config.toml
num_key_value_heads = 1
rope_theta = 10000.0
rope_fraction = 1.0
tie_word_embeddings = true
parallel_block = true
init = "orth"
init_std_qkv = 0.0277
init_std_o = 0.0
decay_fraction = 0.599
max_steps = 11463
MLP neurons of a small language model. Each row is named by its layer, matrix (up: input weights; down: output weights) and neuron, and shows model dimensions 128-255. Each number is 500 + 25 x the weight over its row's rms, rounded and kept within 0 to 999. Numbers have three digits each.
After each neuron's rows, "fires after" lists the tokens most often just before its 100 highest values on Wikipedia text that the model never trained on; "fires on" lists the tokens most often at its 100 highest values on Wikipedia text that the model never trained on.

L5.up85:506506483478474520476523533539515490543490500533501490507519517463496497462495524476532534551547507538513524501501526516539483506501552519548456476460492482511563511533509511491519557499502491513551495512498480508536486541502491476486480500498481491536476511521487488489494513529456485489494497472491505485516473460544523479513501500534481510459478488525500518500506477525518509510514
L5.down85:530513513495503540497416521494516528526523493502496440512479492492456453491486435473448495482467504508495489531507479481486486484541464492508548515464519517508502495500503512488484512491472536551494460492471465497508482497527488493502483494485506504525495433468507500478461509483545481526506559509501550535477512581440488493471493513539514499506484486504533474495538466478522525488501
fires after: "0", "9", " Released", "4", "2", "\n"
fires on: ":", " –", "1", " and", " |", " to"

L5.up278:495461453500503495500519519502508549534530474527467498538520472508467511482546504494481535465533516525488543462474504496541512490450525471483520500482520496519509526490477465465480484497516482464523516509510472492476528520514508525529544510478495522545473445483501508483510556501487498488524523466481569521519490510495472489485520525500490487474551503546444462478498534465505485546504
L5.down278:473501475495516504535527482493539534526504493488526547496478503539456510517515527479503502508538467479537505515509507543527484545438548459497495471460493477497507510505457497525476561485471477503502506521538516529506467472493498522516474533508496491495476490488478481444492505505499497470479537501521511479472484482531501491492497505504536524515541481500487541502484473465560500495488
fires after: "0", "|", "9", "1", " ", "–"
fires on: "1", " ", "9", "0", "2", "4"

L2.up730:552518468537464551489513505490527534546488543544548498490446503467551466497525475499477494500511509500465504513527469510513497543534457541510525500509540470524545519492496487503525470481541463495489508529522505502494501512478520454480500513517497458496498491511499507509523508456460488469499466535469491450496479496494488524542513507481517525481462490505506477447483480526494495450491
L2.down730:536488542500462488471488465510530480475486451474510526503507548533506469504518482455488458476565520467516514466513502473498507476527518528483504497444482513510455473505442528515455499521490526498499529536536520493438494498520533503492518505481502493558513537450543467535476500485522507497496503473507469543464464515502526491509446498513499506489514524488505487492516501486488500459470
fires after: "1", "4", "6", "0", "3"
fires on: "–", "-"

L5.up114:512542529555479511507510465525503533497526448502484521504495505472503509484494487507485477471488551463443458486510498544523469466489456505522504483522505496438550504491496488505496517523526486489492499508513529512521520456501539484493538489529523526484465528487485497449492477538507494514499461496516486468481513484491511491502508501476481493511478520538524463529517511440524486516477
L5.down114:476502458539493477542506510486478520496496531490520494490527478508553495549462487494513446533499522519526510509470544479504492579434527506502500511505455506540525507519500518500512468529499495500477481511509505492512541507538474514528516488475484492475451507519473447513493442495544495533481514514504499489474534490493513486480501499472529461456495480482499507503554451519492503484483
fires after: "1", "8", "5", "9", "3"
fires on: ",", " September", " March", " May"

L5.up155:519460570509534523507504516515533438515489486514513478477526571498510496504511516525490519528483485502484504479521488494484488481490517517582487523512469496494488544531478529499459496540514532503471486514526477485461528470488492540516525487511450530509525517472503458498513510490489524505493504493448525491470508456503509517473493492474486540502527515502496520510515513528488458495512
L5.down155:502479555509530524494496541462522522515482514509536508515479500492503473510520479447511502521498499498529539496502471484473512504470534468498500504483479508453476560485483535513480465507473506440507485483497460506463511512485515541503496460549508505443561516493459493515494490478517512481532506461530522513492509515521482460491529480491539479494521537512485512503486503533497506483532
fires after: "9", "0", "–", "|", " ", "1"
fires on: " ", "2", "1", "0", "8", "9"

L2.up312:476470521542509546458493486460489541466498510540485481486487506486482503472520490491545490489526484432516447481515516503559521494483481506501512510525491494509506534469476462456486537524480476495455513512501508510474488513508513537504488513491500491510463483512504458533485506547461520541506497526489537531479519499509509512474501470482464529477527487509468476515484488510489479515509
L2.down312:525528467515504517513472480476484473528461463506484519529462517493486514520473507494466504531495470521490507450501462527511498456555498536451507503475522510530500511519452439451511486468521528526497550491494559524533487542505524562467504504490521514496485527503484492544453516494511514483538513467487477493510541500442499497477516513493484493472463474474493483480511510473450497507479
fires after: "1", "0", "4", " ", "2", "5"
fires on: "–"

L5.up428:505496475436470543493508543472490504475532515524479512511481484491481515522560509483505464501495477493535525516532480501522538486515553469486484487483535533506504499526485491476509505490481500486469530470549510493503482462500504498501494477495529477486532467518448490509509494433521525502490509507486459452514523475510500532482542514490501488543483479498496502453476538492459482506515
L5.down428:494465551476526471490513524508499482500516511484530455518545538570481489485510456499547500490524531541519494480505512517522487492583483515498483484526537471532497472484493501505466530443504492506471489508479491497477465525549474520488515531501480487516436508504545510500448466498446498502505482459523481489498528533492504510484473506493520481519497511505501534488520509502516550484485
fires after: "0", "8", "7", "9", "2", "1"
fires on: "8", "0", "1", "6", "2", "7"

L5.up661:521486553510544495508467506513489463485517487500532508445472436457483457485508512497491475522540548501480505507477522466499518479531525485472488518512484497483507519485509484517506475520545494509485536517547474469457506516498514517550469512472514480539526504514474495523520542501493516505518511511471521502500443510543508479494534520516545515519525465496490500518520479506476495485499
L5.down661:490462494476476488513499476504527535469478513492507448518530506513470528508474525468497490489505459476521469516472492542498493507551511508507506482517508472536501480490467566497522518504476524513475519482504469516520486531517463518454526487507501522530500452505507501446514486523458476476510473470505526503479528450515487507482496528473493474499510491497520554471489503515529511468459
fires after: "1", " c", " "
fires on: "9", ".", "1", "th"

L2.up874:508487487503496528482530436548502543496496526489486491525501530498473509501533470514537527481496532465516493472523477540478528436454511489525512494471511506534519508499485466504536494479509505480459438490502477529483501492504544478466494460526487492549537494500514541523527542499472493515505497479506494553514483460465509506484524518503513474517445507503539491472469525458524497492515
L2.down874:503498448518494493451500470542470491500526533513477516506508531466513529497454443519553522508509510475493474507507484501483474521477503532497502489512487481456433515516513491479521529468494510485501492478514498515494508445557507502499501444495515451505478485512525509478547477477486531511515489487502554493506547515505510482483516473522511492542521537479495485484492443479502564516494
fires after: "1", "3", " St", "2", "4", "5"
fires on: "–", "1", "E", " November", "-", " December"

L5.up104:463489522472538503514504488493484529512497492496485493508509507482493513503499500500479518540508476478471482466480508494544502511543469489489481493564571500500531572505471475535479470486473483486514506458482514492472529504477492513528470479504476525481500516516454554508544540507499484484499460520487514540495521515552481563515541528487446454510440487537491527491502515482473478497465
L5.down104:484500505500523485528503478494513454472485495522475486475492492447431517446482491520539501507499497524505518524542487485491525508511537542495493490494483484481485467517507514499542508490512512542543464533492471470524462528504492534455464493486436533507508486494506490532503507533497505462450486503505529514488535519490479530523469485513452461474473485503508533527503508518479503522490
fires after: "0", "9", "|", " ", "–", "2"
fires on: "2", "0", "1", " ", "6", "7"

L5.up61:543483465531523499501482514490520486468488504495477546495487469490504511469502501481540497484490510492548498502491501508497447511508534509541470531501453502521516540519456513544536464527504517507486513470490499516510478487471507504518493500506469532512518535506520501521500488510507511491473533542452481522463486507499471442509564471561490501454520516531495483511539482484467518505505
L5.down61:502454520499512548492497448475463508467523494505498497514480542526510465516532456501505476483505487501522544497530544468503525529550499480510503495486524469468518521514522532494511499526516527514514528492481510504489517457517499513477494508543526528494477438488466495495475489502539491447543518481503497484458504495473498523437490527489500512480508534503502532508495501482502468514563
fires after: " ", "|", " October", " January"
fires on: "2", " ", " to"

L2.up536:502574499550480525511530520487501482493534531544504526493489510481510495512441486540497497493482497506470471497505515478557474476520503500504521490480486536500464483468507487509515519545482502482459474503508514560487502484499508469500494456556518517569520503495535494526487461442501495514501516499511525538537487477449512524500473509525473488508481482493473514492480507521519529463524
L2.down536:494476496491470507469471497487493543486467484493476517506494453510518507457523525531500488461555516487478492533479469466495500511506506508480495463459486520485497530514505512510516489486499494500517482482486506466521483519481463542512510502528505486491544464518508445460489484521481484524453507539519467510488516521518475480485520536474507483545488523478478461446521494532498503510467
fires after: ".", " By", " "
fires on: "4", "5", "6", "3", "7", "8"

L2.up346:523517493497465500504470533514558513516508509511484500484497515464499474499483477475556532508478472513467477488505472531518492525480475459519456517467524494465505496501495477499486469540496520484490537544524487458518476488503503515503502521480473549476539510524512543541420452496539505514511488505511490521523436490458480500512478469482531476510504541483488472491486509556504482482504
L2.down346:463508511554495461515499498505472541488518486506517509564436484496528504496515497537506505495524503518480484507534506532520495524490488556497526518494504525498529489474493469503462507509496539510491485462464506498520464515476451499452476498472481560458506466537533516498525540506535484513497480506486501504493492452537467463511489505504521450516550453499523490520508535476501544502491
fires after: ",", "V", ";", " V", " Va", " and"
fires on: " the", " an", " its", "an", " his", "s"

L5.up272:510490520495486517487473497520454479474536511525532466529512474483498552493481477493498506504488474476490443513485520463467461467463534489514531510486475495517504513482515512530514506489567509507508498536472492499501464493549489512515509514494474457497480515500545494498525524522469522481503502507484547514534515506492508501526461542482485543477499474527512458523475505470499471470470
L5.down272:451520514517502470484480526529517521489518472505521494520496486490489545500516488533499495497500493506531486528518502491529469439490475506479505485525513494525481457521459495526507507470495592484496493483449494506517509447505492499512497532469470507522484513565508539486543486522486499525518505454527508503446477501522515472502524477520487517506494444552451524500528447533504530493476
fires after: "2", "0", "1", "9"
fires on: "0", "2", "1", "9", "8"

L5.up536:460506496495533526536494537513515490514518473489482550476502474521477504502503464482471519511485505483527540514512486458519519474541525545493510547500521488545500488509486483478522486509477502513522501527533562475497508487515518489543500515498523483471534528492507497502513483451465482512433482503454509478460530522521523498570488511432509475498508514528500509482502480466527488502499
L5.down536:525504466475455514482490498498503518484495522509509489494484512517492497499504547517530477545509510490438493509476503516511480513500511528485530490544472494464485536467479547493501482555507454504514463451483486500491493504499504559451541480502527535493409498529498494534486491483515478487486491536516490525544501484518491533504481503539527488491518477466488509526480511522456550519505
fires after: ".", ")", "3", "1", "0", "2"
fires on: ")", " |", "6", "9", "7", "8"

L5.up351:514495535548477513511523510528516515487451496508509497478511537490535500455506536521467491476490482510540560489544479464477512421476478519495528511476512503501486491511492496467518497525479485467528474522536471516513493552510517520437506522511475457521524524530535484494482501541462482477464511491524441499471541491490500477492500485514496494579536496511492515508522481482528550511484
L5.down351:490494476501493500509506513540507466494533517478496497499505451540517515518520506488505488491481491485457485473506528565465519537501482496530526542498469507461522494527510490445549537525516505517519533504491477502561482540486498522526479470490494467497485524511471514485486489470503489493469527534471497493491562470474457504477546510493514481510500443465542504496511526513513465539482
fires after: " |", "ed", " W", "1", ";"
fires on: " ", " /", " at", " |", "ra"

L2.up393:483487501547492527508545496476521491510548524569504471535505461461528487477501501512515486507522530484481439498556523483492516494483525512506511490536459488523502499494475477451493492524503518545528485533491498481524559501511501536497498464483470508473482521503502496544470502481494514558489478458504516517522496488470502490508511465510524510516526527501475494500496497481529516515520
L2.down393:542527524498504513508507528467562519547487490514489467501532505487529485505518480512469485479496449489462494466547478479516487516468513490485456484527490516500520519499513502464510522459495495504511465489436485515499506513470518472559524491471524536475502452488517475502505466461474469490509507456486535483509493482492527524497501494464477569491525551499479515503483517494507490496482
fires after: ".", "3", "4", "2", "5"
fires on: ":", "."

L5.up71:536519468524529530504484468499572455479484496487501502460505525506511500519480481515506496520486456513497522462481483475535513489495530489470546570504476530484495498485540454490512501525513524542477457481474522529472518509507522532502469495509527490486507507477515481440514526526480532480491525527454503471564515499466461494520492554515507507477493524531535491507469475477473468525488
L5.down71:500522503469516488476538496484452542476498471530463481531510437515468500448508462506512469488493505547487500514460479512492501485460501446487505495509527498536467501521509462521491515521543495525535466485516494526516502493505526498528509503531514498491517519460517478531499484510536471525496521482499505494494459503542510491483531491523486452541538482486487530477480532515499492509524
fires after: "0", "9", "–", "1", " ", "\n"
fires on: "2", "1", "4", "7", ":"

L5.up172:540478566539480511528463515523512539453508470486500484482488449504516492487507522525502480482511515519504545498473498515466507497508524480465522523494493554515522485504495504516549462480462455466529460521514511498516516499513493482510497547562502505476490488477487470503506487506465531534522486555479496502467526482511493533517518496505500494481501501502509472513535509524481502488478
L5.down172:501542511458496522561524499526486503480494498495507503510506539483538482470487515475479527484478484487514528551537506538525488507477486473510450557507481533505495549515498493481526506488521513538506473498475512491518454498508476487537523510503505535498468460427515524473491502473507529520499454510475539490519544538501520519480470517506468516527534503505519556468512462423518483521515
fires after: " ", " F", "8", "k"
fires on: "1", "2", "8", "7", " of"

L5.up943:550501500470533494500488527527570489511503552542482515532544465477494488508462529515505504512448493503488537503484551523495456480490536523485484516470439510499488491507505498526517502527495445522521518519510501463521513461500488508472491514479519503498517487483523509493525457542527528506461476556547516513471514461488495509511505505496512501484458471536462476517492491534518479475478
L5.down943:488516496516448494515488497496496487506491488519525436525501525561510521484506498501492529469537487499479459505519472508480534510557474525510530534503499510506549462492490431486482562440499492476506452459498519519493471521475475472508512511502503470479492511456451516484478499470461521506566512496455482520501488515496503499513516492533493505475489497510534509484549501498514458523505
fires after: " |", " ", "–", ","
fires on: "\n", "2", " ", "c"

L5.up139:540518496536484523444473532489476493465455524462504525470453504512516490521507502516488483541536508493489478513517547561441499496498569545541518506462495473486498507472544503527479502556490529490511496514531464513512522492508450505495496531492487468527452504470515456463478507483483517467480505503494543487487504512476490513461522518506498522476519515483515545519499495477505494494473
L5.down139:525480485457482532518474481524490471517492490518442479485506513488563511483497514477508552507533493498490504493485451512517473546568488475511510559495531492505496460514492490560507495462473498516497456543513461470521495484453518514457484552524518522497541522459503489495458488473513478505491483491479517514504520485486472527502459463507515509497504511487480504517475495519487496534483
fires after: "1", "2", " ", "3"
fires on: "9", "0", "lu", "8", " San"

L5.up280:510501460489474533511504484457498493464528475539506508480483531533473492528464500452526495462464495484495491476443517490496491503572484457532483547489489496534489499508505479483498493496472567533513507530499496432474464499546506508524531517497507478475494508511509501493502490503487484508482462489477490507510491550485515469519471469511515514516484457497535519533503554486485503541502
L5.down280:481512496508480499491516457456530469555476504507521480513469517487513506531528461488474500527502523467496529495487490509527495544533543484518533472453478517526472468489513505492507540484519493484516531499490511530526506478489480524492490519478478468516473542544498501489514493474489519508515495456496537451489493484507485506458522489473491453439521496502538506512505444506493507458486
fires after: "\n", " ", "°", " −"
fires on: "\n", "1", "2", "W"

L5.up158:534436562486484485511525471539487491486516478495537537470502469489471509533504508503469521515555506515536518484516509511495492520591476504511474499512502498469482495506490462516466476533512509511515505515549480496505493459488504539521525508495498459463475457498488511486467506504481502485527490501496512490497482538506544537468472499491506467551516530477519505519458491490542523495489
L5.down158:485475480521531501478474520497485519500481507535465476469491519503488481455473506518519523479480471546479499512513502509467465564564485483489494506509475492498501498521542537486462492499482526485495471524502469477523545569529499420482479454497472469481485437507508521522511470472522511498482478498534479529500500495472529485505497547506502499488495539487464559540500509554472525522493
fires after: " ", "2", "1", " (", "5"
fires on: "2", "0", "8", "9", "1", "7"

L2.up131:520508530556474494497503468520502490535512519476549499454520493502503513484504499502544501535464453527480521488475480498486543501491552532516503501511510506507493464508513497535515516526484496487454514447468510535502499517510508516514474507509474476511538548474493482482499495475493493527548472456515525536534540502540486548493509490466483472510485459524430478502487479513547546495512
L2.down131:524507522578493486491422510549494510488508473477486498451495503512516501515503518471514515508505493485488518483525481511493495483577540508474457519489476522483493522525528511461470513523459510498516510482499494519532511472535478521535503519494484559541504484502517488474487496524491497542525453489492490472473506488487484505508481455495493478519534539514446455537512487469462520468505
fires after: " ", " ("
fires on: "7", "8", "Source", "6", "-", ":"

L2.up895:506487478526498473502515493487493490495481506475452473489539532520530481515503501499543478482518492533506490522526514500494528521446507500524491517531483533466525480488535514503460574511518517521463506530513501530512449519549495481510537537536498489472520467555488487501478527486458504507515488497509507495497513497480502514496518495517481513475528465488465535478462499476532510522508
L2.down895:496505515436485480498534515529441515501446468507501500506467498456478532486492486471502515483495468509511518524493504494511454510521504511453517472509474524524494525497527463494530507523484512501519534530489529532469527521498494529448517464516468485468459489460490478471497492494499479508515480514522482532502484472508505504522511467544498543457536508510503507530493516504500485471514
fires after: " (", " ", "==", ".", " \"", "Lyric"
fires on: "2", "b", "a", "6", "Production"

L5.up569:468500478472451471524470483476493520474473485521451525499519508475463498478545510464491556573513496504484502459540475493506475498474493521501506515502551544582479507486518489495460473482526517494490498493502484473508519497503471463534529452506549509506533510467490490502499508516504522506478483519454459489474495509492497526509533490509484490432480481492477530511517535500513504499499
L5.down569:469441553507493468490501498490483496493466518471555458529517476506500468477525501488496506500505525503561482509543480488490528496463494537518565517530486518525503503546512537496502564507494546499451495459464491471519520501523487543494481512507512491504565507463496459512502525489502513510454501521497493464486523471494517565515477506463521518481465473498508513504526525470522504489500
fires after: "0", "9", "|", " ", " |"
fires on: "0", "2", " ", "1", "9", "6"

L2.up810:534553512551502520534498491514478475507511514508491516580513476462500531484536454500475508483464471519486516508515460496516489497494511520477510506541430494493510516481469449478512491485468525529509479494505520474483461506465523521489500518484505480513483448530530498520523501547490451500489536465523471500505517511513494490516456508498518506506478499510477531505521515450513484524510
L2.down810:493544512478504495495511497520524546539467503543467438496532477480472527515433501501521525470520491541523464518500503487507497554485490527495453478519484451471495514522484500496526489499500538482511509532487483501538479497481505467499515527517507477512473496518514468466513473455482516469525495545461545455530464487531526471482501508512504481446506477484568499497534504502520502500499
fires after: "1", "H", "8", "2", "4", "7"
fires on: "'", ".", "T", "0", ";"

L5.up886:500527514519498509502505521493502498537482489523513524506476455434492529496500444505556490500518502511479533491485511456493509544519492527526507487541518541524509472501504462522497505491499504502500455469521531470553520531441517459494516493475500509495484532503520474474463519507510482510511436505492498456515446502517503503527517452508504490455534488516488534527543496534522524449455
L5.down886:472467548481491531496501535508492541505497499484487514516482485504533498422527503530466498487511471478496520498531512495468537503477459528496510498512519500564500488493547469506471487524463514517494493505477420476485498499501493543536530506530491501483506511468491500477480487496526520518498522519485573533490458501492508488496497547488493477502533488497499495519532494480498469496502
fires after: " ", ",", "\n", " de", "s", "."
fires on: " as", "2", "As", "s", " As"

L5.up358:525527514520532491498452521523512475501515508536490497515516481533531514483504514550532515481467511480520490490466504462489449489512495518517493520461483499525467515477487521496512495504552550509483474529494495512510470490539523442508465539498527499538474547506503537466454472496493477532490496476475561485530536475490494486491531503507470544496520471497508513476489484484518486507503
L5.down358:487487489501500477448511500488520494524444498516497511532434520506504502528479483489474476497533510461494515547511481480515471506559530494481468496501502431530545532480523539518513530512502529502494542499480502492532517450506476497501445495484501499477482481497497511510524460501508495446470546472502515504486484513490446487474481497506468505490520516481485550461518492523486506512484
fires after: "0", "2", " ", "–", "9"
fires on: "2", "0", "1", "9"

L5.up457:504491517504475565486500450516475507503434473498514522562519513527539492483535465476497536534507540511515444501520505501522536437485498537509500509524488484483539455513501505494493484515543502468520465479492549510485471517542502517510517525479494522507487523539490543485506551475478495479498509501497530501494468467541522508528513493468520496468473491522500491488523543501493538509461
L5.down457:511491526506504536526463508530492475486452510575512496506495516498521508529499475497483509512521516517465535521522517493534477511560514490480528554473486506475482515488501520523476473532471523480519519516499553524512518483486470480536518507442486465498501458502544486487528556518480466492483521513509475491514514481494476494442480479454500487484537505504490489512487475456480496474471
fires after: "9", "0"
fires on: "9", "0", "8", "2", "1", "–"

L5.up770:485484515490471565456547462518496515498514490518537511531520515486501526466506448522480500535483514468485535479542501521475517508474474542490497458486534511434518487496502494467453475511536510502473496487535536507543481525458501488465490542522465546494453518513480499491514516488507495508510478499490518522512531513492470501503556497496498465461526548504496523479509493484513501504463
L5.down770:499478520506479540539460529475520454515530482512494445486507541496515543520497500508452470490495478511486518550469519516518504499528464526491510540501490479457488511512508534484485514520504494555558534482504494506522485535530514532516467510459492476505510427481522493526545544486476492506508534510501524512524536502467483487492498507470457518460509494482536471523473450512525554474520
fires after: "1", "0", "4", "3", "5", "7"
fires on: "–", ".", ",", " $"

L5.up618:508521483508486498477472525521535486487525544501506457511470475491468472479502490478487530468526512532503527521503524481475481520529535513509470536506489493497519474467499501498493534526486549473502498554496536493535483521500444499544465513512491506498487497520477492484463524508478505458489484494481528524477503537504507492509489499491424531503499498476536481506495515497571532486499
L5.down618:498507486486513529460474510518479477517485478468514490529494525536466490504547458551503538496549518494502529555475504474499507490564497449540536507512505511516488466491518502509492492498513478525464518478496464471510526492510463495508499499519535473546503514508488466482517548517476522488477499513459501505502486492440524469517479504498461476454538535523532468490477492500494533492487
fires after: "\n", "2", " ", "9", "0", "1"
fires on: "0", " on", "|", "8", "3", "9"

L5.up504:559503474483452487496512517485506514487535473525528474487459525510498513525507485498499510488506484530494552511544459515549477529519502496498510497502482523495486464530443504531519479522499527530494470525478477519490531487517528518534497482484522443508510509487487508522482468527483486519498492489469447478503473491499478480513515513494489542484505557525508484514495443494560530513527
L5.down504:525509486508491514487507528498491521480519485481512473457495491528487504493503477500504454527511516496512547552558484501458472564492483477481506458503445494497473525486476498503526534527513520483510483509544476519488495473505527474487489474520495501515477466529495512460462467456511535480528521497492548499473549502510518463510502485490502529496527530515513548506456503499484512512475
fires after: "5", "0", "3", "1", "7", "4"
fires on: "0", "5", "1", "3", "9"

L5.up958:502474511481487527531475520452516519518489515525482485460469539499521532490554517467500493476526524509520489511514495544464507523517504546496508460477477508527524525510536476524483513456506482545497476508491483526445517490473482481538501510525548463488478489505512550502503523472457543506538531488493505519499566509470493508559532488483522486447485521526531452483531460509524482469505
L5.down958:519463494508524498503534465511530494481505509509525447504473513518492492514544490476519497493458553509516537502509520503488519500508478495502491499479514521522486489531509462498525508539492494562453499498470506471490486480548485481503516504491513461501513444479489530505487496537539510509516530545491547452533467476504495508468484474427487548541521507482490536480508477476467472516480
fires after: " ", " Dr", "–", " ("
fires on: "2", "."

L5.up250:526503532469520547502464524480468496488498495497516462540502460444472525511509486513518530460530506458529513506524523554488492494536496479486495503487534470474486498453508517538491499481500516488489510494517487528497530511553523458522482499460487538472505469508505460523509482431499513521495514476452533494515474471518515529521516449554472528507473481501476512497502481466509507525517
L5.down250:468524502486495492498510487461506512489492489556473502495520535532469479514517498523490460499496505504492494424480510520495544485535501531516522498496489443462514505483494462487517495475509502480562477506501502535500482472532502486500533497517479542500513557506512484452529547509484496470499524476486469469501493495516481533504496564542480524510471488529523501477522509480529450428465
fires after: "2", "1", "6", "8", "7", "9"
fires on: "2", "0", "4", "6", "5", "3"

L5.up941:499466488511438506502478494467523523531497524535473507502475544480509483489511470525520517499511489529487504520568500507548489468499505487480482495527496508477477525437530534512545485529478487460502526472496493531549508539494527540498493539482488483478468520510448510555475479558512504482473510511510498513513539487515529483514502532465541469449487487515473460507498527485511519473491
L5.down941:515514467475478445480480532476485494465462508469542494506492481525517503464510552496495450478541500483517546512520512498523506511515478487495516499489490466483511477506516491466534549540500521490520534525503518539498500487486537540520461490438489447458479504520567519484511471541512503473524496511491511485501500485453489502520500495486488566525520494504434513501510510538518510474497
fires after: "0", "4", "2", "9", "6"
fires on: ".", "4", "ang", "1"

L5.up117:536543480540497531518525564451457522532512502500511509497498556492502502505476514509495456488506481460482509496510443517522497490467489527515517501497438510508524481475476479498494496507481493490512516537516465533518518507545547528536502497504542526520499497491507499464402513496513514493495482527510478484489514487491494517473506536497481496516512499491498553502490502511533505499497
L5.down117:476512524475487538484511560498498533492561495502522444491489523512514484482505490486514472472528520505471478514490458472523500516439479513556437499505524533501493472512515494480532504507452519503481507486519502507514485490518502530547504490469497492506461546511516457489474479478497484497524480495491459518492485506492491503492517502520508487521502519504514483465515516501507497486485
fires after: ".", "5", "3"
fires on: "3", "8", "5", "1", "6", "2"

L2.up577:520500511543505485423565430521482502511489522475519512506534444469512460466519503526490473504486487491504506484491481503567502494507503498503518472484529533518499463554477500539502518481529531507496448508532484515466495501533549485527478489507471493486491538505502468524478500486449515522451499440497471511492462474481503537492501507495523500479472460498522488482495493487493471510498
L2.down577:503501467522454508513535490473534531512545475508480514508526514527524485482524517450505484512509498529458494542518480513518465491431529516504510473494515455475522542512522508524510479512492475516504433510514535514500543528516506527509510508495502536494470479519505458473525515466469490514507502507506474497473481506540508512524486498458455528496480500465530523500494479534489506504483
fires after: "9", "5", "4", "8", "3", "0"
fires on: ".", " to", " |", " of", "–"

L2.up729:533487477494527534483472505521507475514438493486480488485504427472513473469502460482501502532516479511505539497480507484471493492517491532552483534484527507492512493532520527499524498489494528537529547532485478522524461463520510474451463500533509521476537459466497495543456500512493516559496497503493481462470451464496506535519511466468489488521489484516550488513490481518514502497448
L2.down729:511471499526502508498452475473492475524461465530507549497478459561517487465524547474475518468489483479484571517493482490495504491492528480498480441505521521522482502481487437477477469524488474513500494469487493481517517490485505494487513555519521516474471483508483504486539478507449484486455526520472522503495519470541561490421545538485491482503549514484496511525527477483535462518520
fires after: " ", "E"
fires on: "2", "an", "b", "s"

L2.up976:455513449524456469512534472489477490446541496461496504536502527559524522454543506529501478500467496521496479429524509514545504483504511479528537511446511495520472487522480498502498470510472474443508470515518480500515510498510511531501489497446522519526519532492499472451501494487489524457487545539481493494499494475478494502492558527488506456527505521509536485467487436496504473534493
L2.down976:491523463541436538511508529477501474524515477458474508509500497493550457486507488468493523526483498457525481572464542501515462505465500467504492507460481492501481503504524497540464506547518564581473502538501522508499491496475495452521480480535473525481530532520493491511477485504475487504491499458525539501470497508551506509486505547549499499564519499478492485507498518513480514508502
fires after: "5", "1", "8", "4", "0", "7"
fires on: ",", " and", " to", " &"